From a checkpoint of a small transformer trained on Wikipedia.
Size: width 256, 8 heads of 64, MLP 1024 ReLU, vocabulary 2048, 9.14M parameters.
Architecture: LayerNorm before each block, learned positions, biases, tied embeddings, attention and MLP in parallel.
Training: a variant of Adam for these matrices, 141M tokens, 8576 steps.
MLP neurons of a small language model. Each row is named by its layer, matrix (up: input weights; down: output weights) and neuron, and shows model dimensions 64-255. Each number is 128 + 24 x the weight over its row's rms, rounded and kept within 0 to 255. Numbers have three digits each.
After each neuron's rows, "fires on" lists the tokens most often at its 100 highest values on Wikipedia text that the model never trained on. A number after a token or word is its count.

L3.up557:137103122123162081179176165111144110102120135109122175136132127126098110194124218133117121129172109142158118150119152124113110153108126156140128099195084122109116140134102135116150106176102095132107124145111158153080117116134146125141097139087119140122152107131131108096137089129144096132083089123171125106149127130150096122125139131081106135127141103132102101103147101153133111123146129163116145138118097121141070124181112154108121146130169147128108150156120175143103160152125124148110109125160111111137123108137132148137164143158088128129162131093169148120119140112139128134
L3.down557:079118157124188104145153087110127108102108094116123149137150181105137123149085144127142116127155129144151136154151157125164131128144099121117102140129142128133153155105086065143110108127115158126145119116116142124124146110139090125145146140191140128149141108136094102121112112167141133170177141098162074112136155115200162126125102102124095181124132088145128117124102141133120149125123117127122177114142091126144102098105176140121109139098128097144138115125168105104104131129126124170139123095113128086149132121149128130084149127133137124112163128120176103086130080116142127104
fires on: "ti" 65, "ha" 15, "ul" 8, "chi" 7, "ci" 4

L3.up939:132154125117122131175114139190153115138111156204113116107102148125128188134138103106134085137167131072111093124105158138138149141143085119135145152125088140147123098119151103124118150108152158135125134116100120139123119178161154132150154145135141103140141128146173114146130133165138093113095133150105101099140126151166182117161122104144111134125148127112110130131140116119099117138167135120139105107155123160123102152143166121142106143128140125122140107105136134128107110132059134136156140101103132121128143117128113138094141143108111219121090171122128111128163098117142133121
L3.down939:129118147153150110121097115097122130115106124119091085126120158148137144159147095076154104128139132114115149113151135064152081161093121149118128142098129134130180105077134106141145093146125161109115142171109132107160110122091147093105111096106131166120139101114081140143139112100159156144087144084101118128145101126130153111116119125157151138132130140173150111117108054148159140145127147069133146126135077113113105132162117091116163121144158125162154142132144139109113142137164125162136135150131130130105156092134115154133135144138112125164148154106139114136088180135125140137
fires on: " score" 15, " /" 10, " st" 8, " place" 7, " made" 7, " with" 6

L3.up908:116087095123178105133135159139100143114142114146147149098142099102136141148133130142152118147159127163127133135097143149119124114154117186130092163142118087088122176123141180105118137142074129172116179145136130171142141128118147142133165109110124115118169112110154119123134099103121124081117104137116117109165132127127147114148134105123121126128138143137120135081147100120107172130123153130105106128111121105148117093125164106135124139120101142107130100115123183157098115122157134160136123088134101137140153122149116135127147145145077166132083132115135165123128155114142148104
L3.down908:158140147131117165092141116129180179129143143118156139138104116160124121180143121117085120132167131182111168155176164142114112148118126116138098109122116107096109119136118080122098100128137148105158100108177098135132123160146139075164125130141153100131114153172147157129155161136104154117144168193118126154129106181137135136135115133102122140125157142105163075145106178111136147097087082123120140113105116144088129135121119142143124160118124133126107136140130149117144128113143142155104118146087159102118124117100097132155099102095118098086124130147136128123106109167109093130
fires on: "ar" 14, "li" 9, "an" 9, "ti" 8, "ne" 8, "ta" 7

L3.up858:120141178100152149137145094174129160151148173174140140092117113120138122178138115124117126074146126096133139116104144105132130107141123094141131193153105147161138150108107122128097156165161113127109111124075123111144126119147117074109107130112154134133120129109135132123091164125141127091116146086097140153162103125151118167120078120130106141131120164134113128133110132136130103098155167166138123117164129121122091081114158176110124143093096174116159111129151114118098137166126133150132159126091152095146087114109101110112129113150169153156103168113166158109125133140106132140
L3.down858:111146106179099112102118137123096132108124156096166100099134129109111153134123159092123119146095119112095093162062126127132121109129125157172135113123090134139136117150148152125123134125128107119103143133118137155168105166126118137174093141124170097122080126128158132153137155114150161103131103160101146128127111070133136118108147155092115114141092114097127159155156091136130124147144112125136122094148138153130138109101165139139104171140084142113139137112126139124131126169161129148141136139112131132134080134069109142111098159106134152155112144129124052144106104079123124105
fires on: "ec" 13, "v" 13, "*" 12, "che" 11, "cc" 10, " per" 8

L3.up927:116084092114102131145137126137135174112154100114102107159160132139128101129114152110121169115129142113126186083132139094133136141094083147147117170108134143154127131135139112139140145139144090130129147156141160125114140139099175145120071106085108112101122106139174158093156095124180111143127128115095139166142083166132098115157125113116160162143149117118100135076137148174104140127132122149142132152055114091150147132165102141104148126167137177119128155136130116143111123124099122076121115126140107183169112140134106094137120137137115094106155117148149180129114122113115104162
L3.down927:109115161102120150113104116135110116157152146098105109130151143164151125134149135141111130126112135152092139167130120137120100140145117118127108065125162102095169128178118117120175124119131148138169147103156197127099135124111116142142161115150135118134160103137116134132138154129093119164119131137121096174143114130117129129085144141122131144120170127111132115177106101114148137104137096103121131121121158108134115141142118119114124124118131120125118129097121137114121115120116137082129160106126109174143171136087146146129108119114124173117147098133102148131131075093156094118
fires on: "\\" 38, "%" 28, "-" 12, "al" 10

L3.up687:097125109119120140128116155181148142130111119137085134147132103131152146111148119173126134126105150113163097114155152142136148155133118161134119147121141108131133138118153106120116111111120102157090109147123137118142104163146126131129113135107114119102138157109159152106168102119150110094091063121150162101098141151102151124149079146172143182134122107143115124153157114128096109093132093116132101177169039146167109128166080154129126155167165102142121099134134169177110107125119125109117152138122163166118142130135164123114112152160133171109133148145122120113129149080132090142
L3.down687:129154112107122089148173112159126111112114093129138146119154130085123087114119121110090106122124107159136123130103105128103139143130153150203146142136072095147106167129119170134093147153108156142126139148085157150133149098126117111142128124190133147110102116117100103103128141073127120069140112130094093151137150152143129085110128112133110170129117151114130116170114125124168127162153146143131123132086142144139151117130127129131099171099177114143117134098148158127138169113106120129125093093138150140122068084127131103139101180136156139156157148126120183142131130088146157089
fires on: " of" 71, " and" 13, "," 10

L3.up233:134120144151112147163086106125130146158173160150086111111141130173113153107103133126164093127120110117091083167121129115091096141170119136123112107118148137188127168107150093119115096116151124164100136115134152134130133107100152121150148122075121082141147160115131152128115134151148170138141147135134093138173110116101153114145095081107144150125149122130141102120171120105105163123164130142123110140085120128121102119114112096129077089199105141178104117139094104126104155142133132161172155120130141128148115144114118138128097168159123153128126137182131102133122146100140132135
L3.down233:147126131125098089141165140149071090110092127151131145141122062126116133096124128153133150138131131097107169098144126134167143124175134117139144127162106120116152176147142150128134130111134124107150143095117132101130142110142136105141116142143133136121109129115174123167137113157161153108138148122126111122150134134137108122177103152161111120119081121097099143114116108129176117092109106143124124124198129161105107139119151159123146134156127072103098098110114153146117080119120126115190141181134154099127135118131133138122137154106110130133150097153133102086131129099105081063
fires on: " in" 55, " p" 13, " |" 12, " c" 5

L3.up682:095108138139159133188165161147149100108133103126102159159115121132112079146142171133107111135148097111148120128126138136141132148142094140170117100157094088098166162098134123117150140139085106128117130176134179188086071127120142125126094113144109143136130120125163119104139100127140103089131096124158098115090138127131116152133106119093139139124111144115142130092162141125103100098151085153115132135124119104203078096146081142131155156099148140139116126168107110133105121160158121131121119116130132107149131137143154149133133073175107126145187146121136113138102134132121140127
L3.down682:153160162114173123156131106114131075146117129147084133077095143117112107141111114113125127115137159175130092154141145109109086147118099174141120142139136102147157163114134109145079109093104111123134138102151126103100134131124153135094130109185137112115131136108140083093129107145100129129165149101117124113168142162143141128157116103118097143127151125168142124130110131144146125097095146123112166131127112159122149094117146150143087130070118141124135128117130137127117138143192133159112098114133118128120142104184150185120142106139156135110108126076162122137133134135155143128
fires on: "ha" 37, "ta" 19, "au" 14, "ti" 12

L3.up99:158146102169147156156160162146129129166106130127135142120096143131126168143120131094186113113159150138139122099135122132093145137132140137119125158125174148102112108113116174122167128143142110150103142094135149159134173184156127144126158154128124122147152122136121134135098094159151149108108114138088123107118134093125130149116072139136115188133129140079051122103157160168080142137135087148122164083132145123109107129104082116143119121183114162128123105156123198130100118111131125137145149125118128129134166132087128139135106108127113104143124089172151132129137140103071099121
L3.down99:149116127128096134119150143139150131108117097142132185113133097075125127127187142092145118127133129174141161160156135115076136134107145145153135128132083163092137151093087106129152143157106102084141107098101100131084170153098129098136133137151110135108110204143174108105120141098098080111122144148090099144070116098117112107115121150093147092122121156131121142131143169143125095127115156129147130136097118123092116180141103135128149149127123151118118078141112143142135104110140120115146134146102174100141111122157126158130142119146157123139110095154134133149097146115131145135
fires on: "ly" 32, " I" 9, "N" 6, "ally" 4

L3.up84:097121135123122158117086125108136158115125182154099113114107137134167107115073120130116146098110089144089120140141112115146129144069150138129131099082132123086105114134109130133090139142093148152072131098080160117141129138139086103167170120136106136152124145092113137146150161124178162116138156135200143093160167107084139160150131170118103129131145124085094121147121080114176149127099117134122105072125115176138100136141105159137133096138111144134114136131098097108104136139104130138131154117067153121147154166152147118082141181162147132129137160174109131121101136142110150125
L3.down84:121091095138134200128143100118171115131127138129090157132126137149114154145138138145091133101128116139158118144152128091158129119098163143093141118088145091070139107175121136122107125115114127126104149103156086108129131134149107158120153150119110099164113167133060188129155108114117129102105150107135125098156162140150116090127143181145140096132115121136141118182101141123102126150103118116107158137138091114104121156112164100128138120120110125123113153129118139094121119112113142144128136129106171152150183177107125162065127121103125086098160172141116084102136121181144103122
fires on: " comp" 77, " imp" 18

L3.up313:111098091094124133107131112140145150110128113132155144104130128136071115149151126122113153146150098131133117107176137127129140118135133153146100107110145108136109175134137131124152135156113113150102100144085179131135103143112101110153127144126153134098142162100139114132097104142169172109090093123111111093090130097092099113137113134142145112142082111114129167078128108131130108151111119128130131129160130138164126153130088093116110168145114122133110136181135181126109132139137120125128137142079180127112111168111157143100119151135106193095108147186179181132125126137078132153
L3.down313:153118134157135133137075113126130095144167146102125139136115123119104091123153144141174143170111122138138128159104139085095112109117134091126111166118136107159126137107119143138156139192109162137142127108117096113089151094136117117101176074128061124117102153151184084105131112121140166125180106125152130136115097061138108097113130152096148119131163062155101089151128150137107165115099132113131118150064162163124133118122123131129135121109147130130144177156118116138132164135135132134164149130131156102093156086110113049121141107096128117127129166126124150143145142177144145108
fires on: "ly" 32, "ally" 27, " also" 26, " not" 6, " later" 4

L3.up810:133119127143098183154135143147109151137152145151109131154138144116120092118126106114130105129134139136139133137105146117125095146108155093149109147131095134175140120095153117159107123110161106168084110099162113158140146141130136090114141165119120127138128168110156149118111089166151177115133153132173068104081161095125167129158095082109143120120142133118096131143202092136133130119153058143116115132098122161134127102137105091113115106150086134183139182148098126154119116134124136148111124160132128133114178143101097126102099144153096133126099115113128117134101119111131147127
L3.down810:137062169153131118144145141134120133099054110112142154132157120107134095099132173144160129136084137125125101121126160146145066112170127147139090155129147109103172166115138127129109074093125106129121140110118114096112130111123154110160118132136130110130139094172124111130140102194074137101100123128110127140103096087099114067144120115154149117113109114149113140085102147125172128127139106134112132178170132144119157081147137184133111101168121098171152101140128136150119123120136128134144165166164174150118115099095125137129140132100140116090157090166139131118120120121151095125
fires on: " |" 29, "%" 8, " was" 7, " (" 6, " Party" 5, " in" 4

L3.up61:126149048116117103139161095115091124104106138144112102098129135112131166142124128113175156113162118113069135146137160189106184149141164132111141157145127147110107162103140148123132121157124112124115162166111101141150162095142107081140181113097177142141121123086130111169145133168131137136147096130113135077161106110138167118144136119140103147131124119147136154122117142127148133143075091171126145106116100167092103108104127105148143134107100160115116124104130146128109106156083127184154102130127171099106122134141125128112147108124098159103112126138133158129184136107144132118
L3.down61:129129149158160132104098185135160124154130133073132096139162119154124118114153153137136128102117134128115135153135105092160097135135116095173127145138161138085131145144140100125081122093079133105109139109133118124120184141171151124160136111128094116112109121094161138108149154121142128091142134111174126147116122102123146103136132130122130131104126150104121156130186120112153177086125113096127174073116103166113127143103134118118114111160121113186138122094125082179122119144093128132117126143119137104136181134123145090121125118136146094134151126152095118090105117135155142091
fires on: "ar" 23, " Roman" 11, "li" 9, "ish" 8, " Mont" 7

L3.up324:120159112100097143135124112166154152120124168136123085118104127128075139160100100113120116139162101122098099131107165147133151122118081126121118112124103163158150140102151129119139157130117163122075138155060157142138110099149112130148147142123160123134139114117168125154153159110128130128130128159126142147113109134134167136143111131135105122129119154111073151101137074122114136133088092145151097094120144167130130152121121099161137154156108123085099168136141122136101128163168136150143128157091180083098079157117114147119117136133137189141133133110130126135161108125129139170
L3.down324:135126150106153105111097100103139144091162112173118091111125114149109128180135117135177102147128104120134119119150136129126130135123155098131128135085138118122148132087153132136152162143127162137173154154059112135156148125111100128132100154100135104144125135099142135136134159111137123095108151131069100140172125159096157119133113086090118106119115173182122142104108089125133161125101173103154092078111135121084126115163107113112128148100081145125164118135171143135095126119156121139120110133115140117128100102097120158125118151143118137125101124161157133111129171126107083130
fires on: ";" 45, " –" 12, " score" 7, " number" 5, " place" 4

L3.up600:113138090114103155142116103148074126122144104147141104130122125109169092113145109137146148149138136114160095128134136154121095114122180137091139118158135133143143126125163110144070117125129141132149149136134118103166166110117129122101156161133127134101082141084177177127069135139143161115112155132138090125119150080089148155138130144147175101123141152128151162101166146153126175112155100114115050105149151129094103097112139081094116113123087126165157147165095080138108107143153134101127157157160112144158163140108106090130115121142101143125088141107111120095138123108106161128
L3.down600:148091148103137139140145116151142111108098131178105133127124128161127099115150116107148133123130165092148152110106135127125056101178146161132116131090127124145134145130117132133149097106140132116123154138099127139117107129140124027152117140147112113087138147165155091146159108130148132123116126121108112161133127102142101108171115104116151129120133130130088112126184141111142101111090110121122154147120118124110130151153095149124122126152130126120139110150165089154120175107125133132144113122146168111137164080121116120138139106125146091194147114117126108159123151133162107154
fires on: " |" 29, " in" 22, " from" 6, " District" 4

L3.up945:116123129122098152166078091148087186117126132148092115154124077083144130138121126145130163105126100108094142152145167098109145122111131111139133129114143182126125092108131146121113148153109165130120147157104096113112132098146109097171157156132145086097110136099135085146168144157141149154172120137145117093100150115157112127144133112116109121129153155107132120161164099116152178117148101126113125095157126140120133151068194151117115116149077146100114128102092111139106053137090125159136190122075137135099135140157120104107162139115138169094116145155134155138176145125116143126
L3.down945:085094139126156141114154153146152136091149103147101161126109149130112103134124128172146104094081167158154076115137119121126145128140124125158121140128166132104155131135158080118114172111173109102154112089161094125141151103123108148137138122143170115099160112110083118139073103182161140156161099146159152124111171138128105153154137148124124152129114095153151095141121178099091140144106116157116141119112139114065138142126121118152148099082167127152112134146099140164106129083130135124070148155100098175156090111154125092137122117142167130111109139124123121094146128115098100131
fires on: " comp" 22, " F" 13, " made" 10, " f" 9, " won" 9, " found" 6

L3.up189:148155141124147142163095130114165107155152147132124163055113126139154123128102151150153126093174154103138082094132178118131155127163121103139169098126145156145138131120143117131092113129139131131130179116099139141167145107092135102126110113095114056083139155123162116132130168124139147112101119126107124149177111109153102109151114097112130140127139172156123115115134139114099166100128168158138096136148127153143103146067136144107132130170134160143129135104094128139107138150074133158116142170109121129141131135143112100169131096083135114117107170165147127143114151128149124100
L3.down189:122131143111092111123148108135077141117138121150118111176131132146177165112148171110137124124130108130087126121086122146134123137126117152136121125186141118109153110137119109132158106142142086158135120137135104140147108170152135159111132135095112193160143122164088150093107143157111103079124128123133127145094111129102144145142122137143143166113105137123104157123130097130116110090072128157132184094144106128159108132166121143138112135141159136090114141140126102139151106106179125080161136117158150136139098122089122111120088118133104089143100097143163115142100112132082139163
fires on: "8" 15, "10" 13, "9" 12, "7" 11, "va" 10, "1" 6

L3.up491:118143090123154086092159122113125117078153103129157117123136102123127152137103119147180151136140163131139147136165123120056153131083147102131129113134125115133151110146153114139130106163171127143133117087109132084084144161151124104124100113124090141107108090096124117125086106130184136120142137095139102176128099110135166168131122149109132132129106155156080096129163155122160144093143169135125113130155167150127096100150107162136176101108140160131174135136116106148107112130121131117109163126142127166099132124110102103186093074102128127113121065147145135137102163144100142085
L3.down491:153128104101168111169166104081085111101109156148078159138119127116099118145120134121164113188090090141104142154159131077150143099078159133175098141136107095135115158161099152135157082137127095138153119113122118117120101106145125140150116076132093104111117144113055133147119112129153146101110078116114123128115142108176152145149158098132123117128144138153119137112136097133159129103132145096136127130151142127191136145164127133122140088141117139120159161144079138149127146104114124128127122096131128157096176131132131177146139182101117113118160121102129112130119145104169122114
fires on: " 1" 34, " con" 26, " Con" 20, " Bri" 17

L3.up81:121117084118138084128094126127109132115164160159111148126176106089163130118186120172126104094156111129122137116178149136142149138135101104100153100171136127096160143113131110132132078135143111123157099158107077131095090099152169109109131118133121155168136148118142147136159121133118131098124118164107108127126116158159117106178158110147110100135168125159142131141103135134130152122154165162123123131115097128159106107136166157136147145125123146128140094114105138136111125174118124136116130118125153131087127129176105149146160106144095151133115206102147154122136123121163114117
L3.down81:089125129129114143065152117131142122104133145166152137135163170063086145136153082161161138147094101136086161122143139091132116119151168057119105155096117156111101128123133112153127146120168125157111077108121144123103129157128134132173075117131128091137127143150109113136131134115186163172157124116122125146125083140118130122114121173119132147126130169095111111127161119103134144115164152121130114107107132127122087168146165112107119119162153141131122092123119143144126143133144122085071156099120129165111122156084123117153110163143119124122193130167161127157075139138113102106
fires on: "e" 29, "f" 8, "o" 8, "19" 7, "la" 7, "t" 5

L3.up801:128114099128136168160122177150134162118116145136082143158122087113105123171132119168142139092127164137135120144141138159140089178124113084135177119165119124137126178123154102112137093111142082124112105120147135151110085111149159067151133172116116162147179147121171150104140122135142141125125142083122129108133112102117164135145135142129144110130116118123071137136148129134107096097117107160119120101129083088156125065135110093157132140140129117135091116122127098195099137157142122137112106128126133139116176098135136142115121122160095172143132139161129129149133112100155123108
L3.down801:110155156114115101125167122163156094103123098140128181121097154125129143147111098132124081094092158165147129128158146126146107147170111124154113155168099108140088137117163119119126136071120087136136122094125124145093105124131129165095161137117134156127149093127101136085124166121147099064162148147097111148148187167160136148116153097095144197123143153148109102125143119131132101123121119139100171104181155115137173117124106095146088118134100092119155103105148134124110141128105132143144121097136178093096138130149103127084162118099130129101100143130140115113139149127113165131
fires on: "," 91

L3.up519:138145136145083136154145152137109119112108115136106143144112134119092129124120116127147092113189100120125125157124096135129139105095139152190131113137089112160126167116135169128145095120137088132090134098088133135106107141171132072115148129119108141154129150140140161141113135108136113115141111198098109089138118100180118100143059100149133138133120173121104146132171134175141095124086127164139127129164080134133124125150122108131122134156128130105130155134134154154113115158113130153117085127118133090113105154143160153128132130090109110126079146106130140166174132102082163129
L3.down519:134176184129094155111130137095132170125125161124126107148143151120156144141129108118145087132157158123119121112122104107118104132124157118126156071084144113115145159126111104148129099121128078112105133111155112134125152151129128142130147094136111112134134121122086144112091156151119103171111160122134117156158150126169106137152085142153124104132147097092118149157194148115142104166118102130127120113162117133116147146077109121137098112118109125173147148107142131118102125132125138105115146110149140139113065146103193118066135127122145129130113152132121129132173096117121130107
fires on: " Gu" 34, "gu" 14, "lu" 13, " Ru" 11, " Gra" 9

L3.up841:171089085158123092145140134096177116087120137152131150124116132090093145144130137173161172147087167147085102154139101143093154123134155086128147077110181137136136096146111112127116105133121134165127145064133135114107115120147080110111148090076126088098086140122124171129103175128158163115135117152144143085136136087129148123116123119128138120129136128176108099090118146123117131105123160143121128167116121130135085121109083124126178118154114126150126113161098097155110120138118126160105090132105128133111132161151161115157100087119137145160142121155123100189126166115129134140
L3.down841:145106134109139148108105155104093083129115137097126186125139180107123154136134189093115174205103169112136146135156109101138079088107131104142114103118141109132128135084127154129139141118110090134164129139157103129129090126106116107185121123090124092138118141108103133129136122142151163111131125125114127111107127129122168069118154106122127116149192126131098130155160141131161122132102159163135126143123155159152113144137143090130101112145082117121102149101087119148147095116152135120180147100124122155120137129166141134174123115135127128075167113123139137112119137121158107097
fires on: " con" 74, " Con" 14, "con" 8

L3.up736:137103109124078141139119126115170147132164123164089161140120122124164149088127095104129105145123118140117091130087147119105147112154134126137135105117112137102113078121140141111161140121157120164132165110132150165081140106160165119153143091142162080121126171109129109109145130147150135093160126157121134114158080118113124101131135080145109154132091086126110101161163079118136150137170134133133145132146105129146102146163111109124146145161141155139117113124126092130104123136107124161099106145126117091107139133192119134143132148156157135128140107178111125151152188099123090162
L3.down736:133160096130108116124110141114134128096130126156130178157125195098119157142099096117149128118154143091156120121116141166147112142127135103179119103091156114117129148135135128128144135161166152147141126135114180136083104154124133102076175134129133126128107116142107088070129139176129144117142145138105171120116137108101121144161091153154126148123110063103129161130118142097084125154162115125138125153160109140146102117138110075106133125152156121088126120143140144138116108104134125109121126136145129140085160131142158130125132155129110099184106119115139144134131151090095131125
fires on: " Ma" 31, " Al" 13, "b" 11, " ch" 4, " appear" 4

L3.up3:123100149123114163151085141112142174170129113126144129169124147104139113159136166134126126108152105133128110144139129137117135143120158168129107127077112177113102118111072145112117165179099092164101121119113124144130140160147117122160133131129096091099154152126141115154121139156152180112099111142126120081151131094135110085117098147113136167129123123120124143123127115161147150147110121142120125150144099132135108150061119076138098142170133172142097130173123087161105116115090126171083128143108136169137162176114154151088136183142121141130125121158122150098100169148094146137
L3.down3:085107158121159145151101143151184144082142162144125177138120090083152122105161153116129154094087161120140106132157117092141124127071155139123119129150166096087127111126035114124147106154110117165115116095156119108098108071135116156116142093149110080109120173129101167138119115121129144151127185090166147086114135114127107147124154130122158137143128132141090142126095150114108127137119081135123160125093152116154135122117137144127125136079153173100099125135123140157118108094107143174110148173125128118134147144124162130138128144155157132119120130144072111128151152111069170124
fires on: " comp" 65, "qua" 7, " Comp" 5, " sp" 4

L3.up711:128136112150149131093077133146084133073102160175103121118136159146131147103111113122112164106096133154079096104129160095134152149065154133137124138107134134152132096131134101129128106138120149126059125123103140120138145128139086100173164143128159137125159162088138143156131140101151181147166142111180167156141119093116147165133110124114104156137156123111052111170119132103148125130118091130118136097117145200123128128123119125125142105126124146132096161101132128114106130152102132157137099139069112092130122139142128112121158149146107173126141148129165101102135118104084129119
L3.down711:152106111120155178134167162095130102139133155085116089136125138152152097151145166090120127082113146150142127108119126142172159133169115171092132082134152120125173117135112077130067112094127100102155156093158098157170186170132151172113169162100139099146137133128103138076165112093101141124102119122118136110133126124145111121162107162143155149118149104148123127159123151102115107142119131138119150137160136138094152155137109148132101119113135135131129135136142112062142095100124132114115112107156170105107142126104097121135137084092114108116132122121149105104154090150119101113
fires on: " ex" 24, " comp" 18, " po" 9, " pa" 7, " p" 6, " of" 5

L3.up761:139147130124113173191067127094122116097121138141127122130152080154079126106115136114160116109140147133140109102121131118116128152138082118145120139139154142159160129147132128120095072138134127119122096082160161131129152165132143109124114119105108134144131144104145149138101121109129134111104141120133105175147120153123149152158112119125142131126134123136124091125162172121123166084153106135117107158139128158145123079139101136131100119147126167131123093119104116127109172153102125139119135163117133128131094108146120139147125138146129129156118192132139092107130138125121164111
L3.down761:157147121119102136125150103121074084122117122104099173135132099135116138108135140111126129129117088182131116113127144117125105109131119118098125089135111121113150141174096125114119108153109085069174113125169108126155160102112140146161138158150113151151170124076133142164159139108135117149118158140137108155120129109177100114106148140166110150118127118128127127140096087144125078104146137110133137120112143122107175110132104136126127157173149125129116087127149091114130137130106111102140153143173130137167149107085130138092146161114117098150155116155167070135143133087084094127
fires on: " pa" 52, " c" 23, "8" 7, " Ca" 6, "7" 5

L3.up157:136120126085149111115121106152132124135146144175111107131114121117160110123153136146144154074140131106113111121118140111093120118129133083129154134151104167144152077086154117116138149124166099112093152126142138126161172149175162100141145132097120152098116175160161151127146121116133179150148138138144108159144103093162101170117081102142120178128146111137094135157128109141121113133070111124124128135128105125112106123140135088128143138161128159096120122107121119118103084158083131148157122132122144132145148101129106072133140071162106201145125160089126133122115171147141126143
L3.down157:105154163140142175116145134137156154152138169134142157149109134120152138112115152088147114122139130102102113143127138114128127114140122166086148147144157129106121103135142144127106141122130099118159070129087155187170101131147135127091110153129117113151138091127140127167099124120160130130131121100124153099114121145149149106119166093099124148138126087088115154123149147120145092128101131157131171111157140111115125156123132122133095153094104124128135093135123112132126142103106137167103098113159129127087115125136120074071159148084111157121146123141125134144172130091086109147
fires on: "op" 22, "cc" 21, " at" 12, "s" 9, "v" 8, " V" 8

L3.up137:139139141134148176151093132136129106121160187147144164133153129149080153154167106122146119129136102109121117096093106141119130079144112169132106134136147115112096145123101185124133132133128139124137145133074081198114127125116180157150123145118159127124131149124127116122116102133140146076077110123129146071105111147121122126149122145172158095123089148107109163137128095116151113131122155134118093151089120127147155074117147090128112155133111139145123157127164122151104166110123128201094119110156115125140112167123136156109115162139117177153121162124124137128141145102106149151
L3.down137:091159091191140083147137124097082165173143152135083169134107154119131132140135118120098091136127117133120164111145094123129172108135144147074147112133150109161148108108122135138100125086097169132169119109121103156160192124144156153124134101102132135099123129141136134121137151105104120134104142120148198112100123126082142137087173136132180112125105181089143140122136094115114147152127122122143108148106135118153124118120172130140135126104104121112102141156096078090110120126154137130157115127148171165128106143097128128165104167152128109110135147147126128119134142143137133129
fires on: "ent" 84, " most" 12

L3.up398:119155168126106102135096110179086115185152155160116085094107127131120144168179095109130137118153144116103138148159148126136147173118123101110120140144114109146114106142125107147122113136134142086083117160120152158137136117113099119103147142144130105111122131111126150165110186140139140130100142134114120091077124175144142208160089114134140078144179146120106117133175159132101139091128121136134102060110095120143103127139144121140170137109108137111082136159083140105099117173100129106090097123155163103146098148116122120140139083137117144142138164129113120156130119130149143129
L3.down398:118102137189129111126110098080096154157142096138103113120154086106145148121140141134131150122097145155099108096203128109117125090128112111117096147147153122116132130112178085144113133124105150131105088141156135156117109128094100122154160105140104121094150135098156164146158088109176119125148105079103134136135103138122116121158104107133129176119126132160121103126154097127136132108118124168133160115131118130119103123187119182102135095141145156121108130138128107180115156103141127126110176156147113122116159159155134131127121080129161107121155160164163136165123126134131112135
fires on: " (19" 23, " free" 9, " took" 8, " served" 7, " take" 6

L3.up659:117175158118139170100109149122084148123160199147143153117174123134171150120156107141113182087170138091116141125138109096113129098173136129103177150114126125133106115131138105126143110143114134154129107145105093163138136102115138142155169134123116169142133130129143142118112118122126141138113108139181160096107138177131154121144141120158136121126113141105162146139145107106115111147054171172123114173142111132123151141122156111144130138094123158104158156090151095131103094137142137156119066107131120116139124134116056137109114138130136156136085108089094167160157111126122111137
L3.down659:127128070118144093098128139144124182116130105095161172187146159145121146119112115119093185129122101132160111150069082107106139102136139123167140147162143122126091143117148138128129119120144131125122144106107134136121145112124129159121139133087102165131128108151135136156115140107117118086148098111132169134128106134110108113095154158141144109134088155106125101141141144125084155124141157144134131121086110109137118109100163133115148131124082153109140110123124137117125152129143132136144129130159147169133086125092134121178124169106152090057138114130110159136117141086179177121
fires on: "ent" 51, "ong" 18, "ung" 4, "all" 4, " Gold" 4

L3.up167:120081110081091164156109156129116146121109158135130093122123086138087152151117075153145128138109120164156106115134123096145164154143125107139138104121148117158152149146141107120138125141117131121114112103110150150113064131154121139125114160147131171163139111155171144086102114122152115115086118128109143117110129126115131159144136130133168108129098127059085107137153133097086096124128127116124098107147116141157106083140117128128166142128161110159150106165143165148103125148127125131147130129092146106136091135165133161098110166095111168122154181190120127207148112111148133139
L3.down167:133132178155132095135178129160131114135121118148083150113118118121112140131156089114155136180143171106128099102138093114140141132105161120140155127129096107173100114155176106136135130129138125146151117113118163135130134101136077111133139121133104132101104139144150137106107090103190131104144112110153130151138134119135098123116141115131132128118118116085065124171119172105067121136105125097125107146184152145121128099140159091143125172145102082094151180108142113147130130159134127072147156144122149138121189143152131110103148137096080142132117139122135126160144116138106096094
fires on: "ly" 39, ";" 13, " not" 13, "ally" 12, " or" 5

L3.up70:122091097144161175138140133166123144135111087144069122158089116133124106170098115109162095132101135121176138084141138116137147170079117119108109157127131110147122116072126147136138124122166130131124091082134163115148134115156143105127095121135115108114123173139116101101120110123179123107092139140125159161094093136136115169130077099124130186143113139119088100127160145148078154114127087117125153118135108119132139132160074123122114120148140137150168126140121141116113108148096118105095117176112162154130108155159168107108112147156114108117109132171122147138146127133101152143
L3.down70:130147139149115099145165081152110092136124138091109123157134124088128144085150123109125130144133118189136183139143150150133138142120128131138186137115130131132125112163136090109125172126114132085145118127145123137113143133072179113138118130145158108183114110061190125136140133100152113101191104139131110134137100109111097111073143146135140119131156139136149090134106154097087115162141103145122127149102138136172129124086129151120130139103122112085090136106101124109145130126145130132141158087143168109125105147135112080117153109137123088144117137131127116186136097098141139135
fires on: " and" 28, ";" 9, " ex" 8, " imp" 7